{"d_model": 256, "norm": "layernorm", "bias": "none", "parallel_block": false, "init_std_qkv": 0.0236, "seq_len": 384, "dataset": "wikipedia_en"}
MLP neurons of a small language model. Each row is named by its layer, matrix (down: output weights) and neuron, and shows model dimensions 0-127. Each number is 200 + 40 x the weight over its row's rms, rounded and kept within 0 to 999.
A block is one neuron, or neurons of one layer that tend to fire together. Before each block is what it responds to, as a language model described it from the Wikipedia text at the highest values.

Responds to: Fires on a lone word-start piece, mostly " c", that begins a longer ordinary word split into pieces: c|rowd, c|atch, c|ameras, c|ounsel, c|urrently.
L11.down273,258,143,218,271,177,163,191,193,169,215,269,170,170,113,166,218,250,146,254,235,180,150,240,214,207,202,191,162,201,242,168,160,231,132,217,197,258,234,139,237,257,165,237,208,175,244,185,238,147,163,156,229,226,231,189,229,246,177,165,178,183,207,174,142,168,120,174,205,268,199,175,150,236,232,190,182,224,139,251,197,193,155,190,136,148,233,216,242,227,121,187,231,132,209,144,257,140,258,156,247,191,116,188,244,246,154,229,236,201,212,182,129,296,234,232,165,215,132,209,179,185,206,235,175,218,247,215,191
L11.down870,157,156,321,211,184,253,200,149,193,210,269,225,118,215,225,237,160,193,216,209,220,260,214,271,202,199,213,215,190,163,224,271,170,261,248,108,229,202,258,261,207,158,171,190,183,181,263,195,178,188,226,172,213,234,185,232,188,261,216,195,202,141,209,231,193,179,204,200,170,220,165,186,182,248,208,168,170,254,235,258,189,179,238,168,121,193,189,185,139,230,151,197,161,194,231,140,228,265,219,232,185,194,207,221,192,250,132,192,229,255,187,204,228,236,237,180,182,155,192,161,231,178,229,206,264,242,209,88

Responds to: Short first pieces of words split into several tokens, mostly c, comp, rec, st, P, as in c·ard, comp·osition, Rec·eption, often in section headings.
L5.down271,177,240,213,222,186,253,171,195,199,198,175,206,250,214,231,142,166,234,221,250,171,111,205,187,225,248,252,200,135,159,154,175,190,199,253,276,196,176,239,167,151,156,238,180,217,192,130,247,265,159,160,233,225,177,161,205,262,143,186,189,189,118,227,196,199,189,239,188,167,231,186,146,221,228,271,250,155,200,182,280,219,150,239,244,162,242,249,156,281,210,172,153,168,181,225,231,175,217,169,189,222,106,219,161,229,222,155,220,176,168,136,218,241,294,250,162,230,170,176,200,205,90,139,203,145,212,188,242
L5.down591,174,58,272,186,241,179,153,252,195,192,206,232,224,206,246,218,204,208,234,177,266,237,115,180,213,198,209,167,253,280,173,123,205,160,156,165,244,196,219,196,199,163,172,213,191,175,242,169,220,154,231,176,183,222,210,217,223,218,280,183,198,308,187,139,219,257,138,217,184,231,169,159,126,213,244,196,209,239,183,222,297,178,208,226,168,233,193,215,88,226,265,198,199,222,172,205,199,162,158,227,250,224,255,184,157,23,217,234,199,194,173,195,180,247,215,169,239,159,181,231,214,161,198,199,255,285,230,160
L5.down605,198,244,221,189,211,239,188,210,195,197,243,250,222,190,192,206,197,206,261,190,229,274,199,165,205,224,194,203,223,247,177,213,233,136,162,145,127,174,229,240,194,142,208,207,223,184,240,208,202,208,181,304,221,150,228,138,186,232,248,214,191,213,207,138,197,174,205,185,265,185,290,196,156,212,126,191,187,99,253,211,166,221,126,174,183,240,121,205,155,130,172,280,163,120,148,194,301,225,216,211,165,162,220,233,193,161,223,193,232,174,196,158,200,205,203,121,198,223,226,200,167,188,261,236,194,200,143,244
L5.down730,184,215,159,176,238,238,208,268,234,184,112,124,268,139,301,211,237,184,226,204,248,263,215,208,225,159,252,150,181,243,221,272,161,199,167,160,151,168,201,142,188,158,204,165,194,120,285,152,221,260,183,249,259,119,144,176,218,176,175,183,254,120,165,201,169,198,98,163,225,156,208,184,183,172,188,147,252,171,226,181,255,225,179,178,167,278,120,266,161,194,178,159,196,160,219,147,170,211,234,206,248,198,190,217,234,216,202,157,209,230,237,278,241,151,219,151,244,168,233,172,323,146,186,245,143,204,142,144
L5.down774,235,234,230,214,220,219,195,200,239,172,191,185,258,123,199,191,169,260,134,152,167,212,267,226,177,160,210,191,188,143,203,174,256,205,83,132,259,243,269,218,239,244,185,223,162,205,205,171,181,174,150,249,201,212,184,167,116,192,202,243,209,251,199,172,240,206,197,169,261,193,229,199,190,227,223,249,186,199,239,179,177,204,203,172,205,244,158,191,189,217,266,193,244,224,159,208,216,243,273,172,133,267,245,149,234,230,166,214,189,144,245,170,257,185,140,145,258,217,177,172,153,170,174,226,183,109,205,123
L5.down938,199,175,217,200,175,253,212,184,89,180,177,177,192,208,159,211,219,168,221,262,164,237,230,205,336,222,216,252,248,160,176,178,209,195,172,211,188,202,195,203,229,150,268,205,239,176,145,210,191,209,223,210,186,222,143,282,129,172,227,156,246,107,158,225,221,186,186,152,250,200,181,206,265,259,207,220,219,235,204,199,112,201,173,213,218,272,175,193,250,238,180,240,235,197,251,245,163,201,208,175,176,197,199,177,197,240,87,235,211,128,172,122,159,174,276,199,160,255,185,190,230,211,223,214,162,114,241,238
L5.down1062,137,139,184,223,205,244,240,223,131,216,132,241,192,178,178,159,239,152,208,218,132,255,180,155,162,143,175,204,176,189,221,231,176,264,206,201,221,161,260,231,186,208,221,232,125,185,123,244,186,166,229,202,174,198,213,175,101,195,182,152,145,172,126,176,201,199,268,218,217,243,209,241,153,291,173,212,228,249,204,218,266,195,165,173,195,216,187,294,179,136,202,162,232,148,209,254,247,129,224,208,193,232,210,199,240,260,191,196,171,254,223,208,247,271,171,184,202,178,203,170,196,152,190,257,197,158,230,185
L5.down1213,239,162,252,183,244,241,159,187,257,192,153,98,208,198,244,187,226,269,201,151,199,251,177,214,248,186,179,224,198,236,231,274,214,138,187,219,223,204,188,199,238,199,235,148,228,270,133,163,190,119,193,248,187,235,137,188,188,224,112,245,223,259,211,219,156,203,149,252,180,154,167,184,262,247,245,240,102,221,208,138,245,228,147,151,194,231,173,180,103,224,253,170,151,267,288,152,187,201,275,173,178,131,182,216,190,205,148,185,237,124,164,195,186,227,182,191,198,226,212,218,169,201,234,226,225,199,199,172

Responds to: The token right after an all-caps abbreviation in tables, race-result lists and organisation names, such as the space in "DAY 13", the hyphen in "MGU-K", or the last letter of "UNESCO".
L5.down269,241,261,178,114,191,98,207,260,316,181,264,209,177,129,178,209,205,195,222,242,226,260,218,217,214,190,165,164,239,198,238,203,227,153,220,280,115,185,214,204,221,240,186,247,186,199,193,212,184,254,213,158,148,165,232,218,222,203,153,220,243,216,184,99,225,163,157,237,190,178,254,203,184,212,189,184,273,229,229,252,195,232,198,218,146,209,177,211,191,237,228,193,182,205,162,197,209,182,189,220,199,224,157,235,273,71,196,186,233,143,196,234,167,212,118,222,277,168,218,250,217,237,156,220,194,196,171,140
L5.down340,213,199,163,192,273,157,263,251,199,259,229,177,182,251,206,148,240,228,172,163,216,221,235,187,194,240,148,145,230,111,171,255,134,107,270,139,132,170,145,136,179,213,216,143,203,171,91,201,192,171,142,225,221,185,180,213,189,195,263,125,177,131,176,132,171,261,122,234,193,156,227,222,201,266,185,223,204,213,240,202,237,271,204,230,171,197,178,190,161,204,201,202,216,131,271,228,217,274,196,204,170,176,197,157,205,162,195,128,290,206,215,222,147,229,199,189,179,177,198,195,184,169,146,280,173,104,259,171
L5.down388,221,154,188,213,123,188,215,177,281,177,127,254,177,226,234,138,288,213,121,136,217,172,165,126,246,159,186,176,287,111,187,169,211,198,219,172,122,170,197,277,257,268,250,180,195,190,199,233,228,228,114,170,181,276,186,240,204,170,251,201,161,180,226,131,181,215,202,170,229,170,217,180,253,201,221,186,157,254,280,210,211,235,198,194,171,222,230,203,167,165,197,183,173,206,235,170,172,210,161,195,177,242,218,219,193,159,198,208,305,234,235,227,151,266,248,158,123,193,219,196,228,168,172,155,212,148,208,228
L5.down648,219,220,167,206,145,268,217,178,207,139,219,136,302,271,237,247,232,204,154,189,196,207,196,209,135,194,230,151,189,232,148,175,244,256,139,186,224,227,210,178,251,198,239,168,164,163,256,267,150,86,235,107,199,358,170,218,228,213,233,297,184,237,206,197,148,210,248,182,215,205,190,174,158,115,230,172,230,156,123,203,258,166,207,216,150,206,255,175,214,207,274,157,166,206,165,220,192,259,162,139,188,154,220,176,175,289,162,229,171,212,218,227,216,195,220,246,205,235,168,164,242,271,196,127,238,212,234,219
L5.down650,201,240,203,153,175,199,257,175,215,227,161,215,158,209,242,168,295,180,263,180,225,172,218,187,248,240,152,201,210,178,249,189,249,233,136,167,146,191,160,179,300,153,204,218,165,194,223,168,229,241,265,178,245,213,154,192,184,140,154,195,175,210,252,186,208,183,236,253,156,144,177,229,246,160,178,139,215,195,245,204,189,165,167,233,214,188,225,162,108,181,188,226,188,149,289,111,168,188,215,216,152,189,174,234,196,182,273,166,231,168,197,231,195,184,172,264,154,247,267,279,135,197,237,158,227,182,213,185
L5.down800,220,91,193,190,218,202,130,176,172,321,149,287,170,188,174,178,224,216,183,223,187,235,159,291,241,172,160,214,256,210,223,122,195,187,207,180,283,256,225,239,191,201,165,227,174,310,187,188,221,191,213,223,164,209,201,140,147,149,188,190,221,230,221,266,202,96,201,159,227,182,248,226,201,233,157,200,187,225,154,185,252,261,162,189,199,202,180,284,112,250,176,179,154,219,229,219,160,234,207,209,163,274,141,231,202,83,227,240,167,225,185,183,225,217,184,211,244,202,214,203,216,161,250,217,242,149,266,210
L5.down906,244,107,259,152,192,185,204,252,226,260,261,207,139,130,228,201,154,220,157,231,145,234,179,286,190,283,182,248,214,269,237,212,236,257,180,214,170,198,231,156,194,281,193,186,197,199,259,158,312,233,164,197,159,178,202,246,250,203,229,267,153,242,217,133,193,185,185,248,262,206,248,180,158,194,229,217,124,212,214,149,190,218,201,210,170,224,184,197,178,220,253,244,122,246,194,231,146,210,240,115,254,204,202,235,177,155,231,183,192,138,252,217,221,229,142,176,232,192,81,179,159,224,162,265,186,222,159,206
L5.down1138,233,207,208,257,193,168,204,204,208,176,202,157,170,244,180,159,160,211,192,202,185,168,263,153,207,230,164,182,132,296,191,252,174,167,189,189,203,167,122,200,154,148,241,198,185,208,195,146,204,144,225,258,186,109,194,242,254,240,262,230,248,212,219,236,204,184,199,177,164,222,237,254,209,189,223,233,237,215,223,232,227,102,250,242,157,213,212,184,222,187,230,200,253,186,195,210,135,161,176,228,173,179,185,186,207,210,167,192,190,133,198,359,227,201,163,219,204,215,149,198,214,130,163,223,184,206,299,181

Responds to: Closing == or === markers and line breaks ending section headings, plus line ends in lists, e.g. "== Geography ==", "===Eastern Java===", list items before "-".
L11.down44,178,222,160,199,194,173,215,166,210,176,174,213,207,134,201,216,238,162,202,186,298,159,209,192,216,169,219,323,195,236,193,221,240,204,208,119,249,230,162,196,149,140,182,294,210,211,256,215,72,205,157,153,200,214,204,225,180,198,192,93,234,171,226,207,177,168,250,166,238,157,201,212,182,184,197,245,186,342,191,195,164,235,203,215,250,177,214,188,175,193,146,207,169,168,295,141,184,185,186,216,244,224,277,276,226,217,168,158,238,216,216,232,173,186,176,215,289,238,236,212,178,181,200,202,191,171,213,197
L11.down117,195,210,186,296,176,165,157,246,166,216,219,66,205,269,220,240,226,229,216,150,269,221,191,227,191,225,180,219,122,242,219,163,189,213,231,204,199,216,262,153,176,219,220,180,233,133,208,198,202,225,160,198,187,219,183,175,250,226,182,231,249,201,218,204,189,152,165,145,186,192,240,205,225,193,284,163,147,339,196,179,208,259,155,196,163,193,149,225,233,242,227,230,111,119,203,179,168,227,169,181,181,228,177,199,330,180,178,117,241,271,199,134,158,178,179,231,262,167,159,208,174,180,132,179,227,219,213,201

Responds to: First piece of a word split into tokens, mostly a lone c, as in c|ited, c|ourt, c|ard; also rec, D, col.
L7.down565,217,177,214,123,186,171,158,212,149,242,271,209,228,230,172,202,230,216,269,163,137,194,230,208,209,184,244,170,287,168,225,188,201,198,184,195,221,278,248,255,192,168,120,266,197,158,198,203,198,146,239,208,201,178,169,253,216,236,186,138,270,242,224,283,162,147,199,170,176,162,255,191,226,184,170,157,184,178,239,137,214,205,120,207,234,223,213,176,171,199,161,228,215,310,215,208,214,297,282,176,205,140,195,219,177,189,211,191,150,190,255,195,161,271,195,191,236,215,146,192,163,310,167,261,136,185,215,218
L7.down604,148,215,188,231,173,384,198,264,178,173,118,205,176,170,154,216,176,198,173,241,158,169,192,225,178,228,178,201,235,179,230,203,180,183,168,220,266,189,263,192,226,219,154,270,130,191,215,259,147,155,245,210,183,197,259,99,163,245,254,162,200,189,251,189,208,151,191,175,184,156,221,220,213,163,210,199,163,129,184,219,196,182,165,202,219,186,179,196,197,164,241,271,267,163,203,181,224,201,239,212,176,173,227,271,258,201,231,202,165,213,247,179,211,246,207,186,228,197,193,214,149,171,238,270,190,216,233,247
L7.down1129,237,234,219,188,213,233,193,140,153,197,215,148,180,203,163,242,167,246,230,174,195,205,216,209,258,245,213,182,161,178,202,195,136,254,237,232,263,199,234,258,218,186,181,168,212,185,172,98,222,197,198,269,202,239,248,210,150,235,144,206,183,196,247,196,165,138,181,177,176,203,187,181,222,247,175,200,243,100,235,225,194,172,132,156,190,281,232,186,226,175,144,175,196,229,150,124,217,142,141,276,157,159,242,201,245,179,224,210,254,181,188,121,198,236,186,236,293,213,119,211,261,142,220,221,253,195,211,238
L7.down1140,266,111,232,209,162,266,167,203,211,202,183,178,185,152,161,208,245,158,136,196,167,199,258,205,195,265,177,176,142,172,187,191,231,209,183,185,283,223,216,241,227,233,204,232,186,141,217,271,165,190,145,270,189,199,219,188,208,201,259,225,165,229,250,186,163,200,213,144,240,193,145,291,216,221,270,309,148,119,171,182,203,172,178,207,179,235,192,258,187,148,200,163,178,224,186,163,297,239,200,174,190,223,278,228,161,159,150,226,156,174,204,277,231,211,185,222,202,314,158,181,162,221,192,212,272,161,203,171

Responds to: Tokens inside initials, acronyms and codes: the period after a single initial (J. R.), acronym letters (SDP, PBS), mid-number digits, and heading-closing ==.
L11.down581,173,214,88,224,184,233,219,189,189,197,242,224,204,262,204,162,160,116,161,187,150,189,258,175,253,273,196,181,199,211,275,187,224,179,260,178,202,187,185,178,226,192,166,168,231,188,213,251,214,183,247,243,147,108,172,155,215,165,102,187,179,232,187,157,244,220,209,157,224,122,218,200,83,152,159,201,184,144,238,178,210,199,156,153,188,149,178,206,170,279,240,172,203,175,192,198,246,121,134,302,199,256,208,215,365,159,153,214,170,202,237,210,181,206,157,209,217,199,220,208,253,193,135,227,150,252,188,222
L11.down818,275,193,178,224,163,230,181,225,189,225,189,186,229,216,195,218,173,129,180,215,148,220,183,134,203,153,231,195,233,204,205,208,290,197,180,192,167,204,213,209,182,236,78,264,251,267,233,207,95,142,197,158,179,105,149,139,226,247,180,157,167,179,130,164,159,164,179,162,255,180,183,228,215,146,149,175,247,225,231,259,155,238,252,211,261,218,187,206,246,239,171,166,193,249,176,185,186,231,145,198,232,255,239,221,301,213,192,181,254,167,197,207,188,158,179,265,250,92,251,239,200,179,280,115,227,191,203,161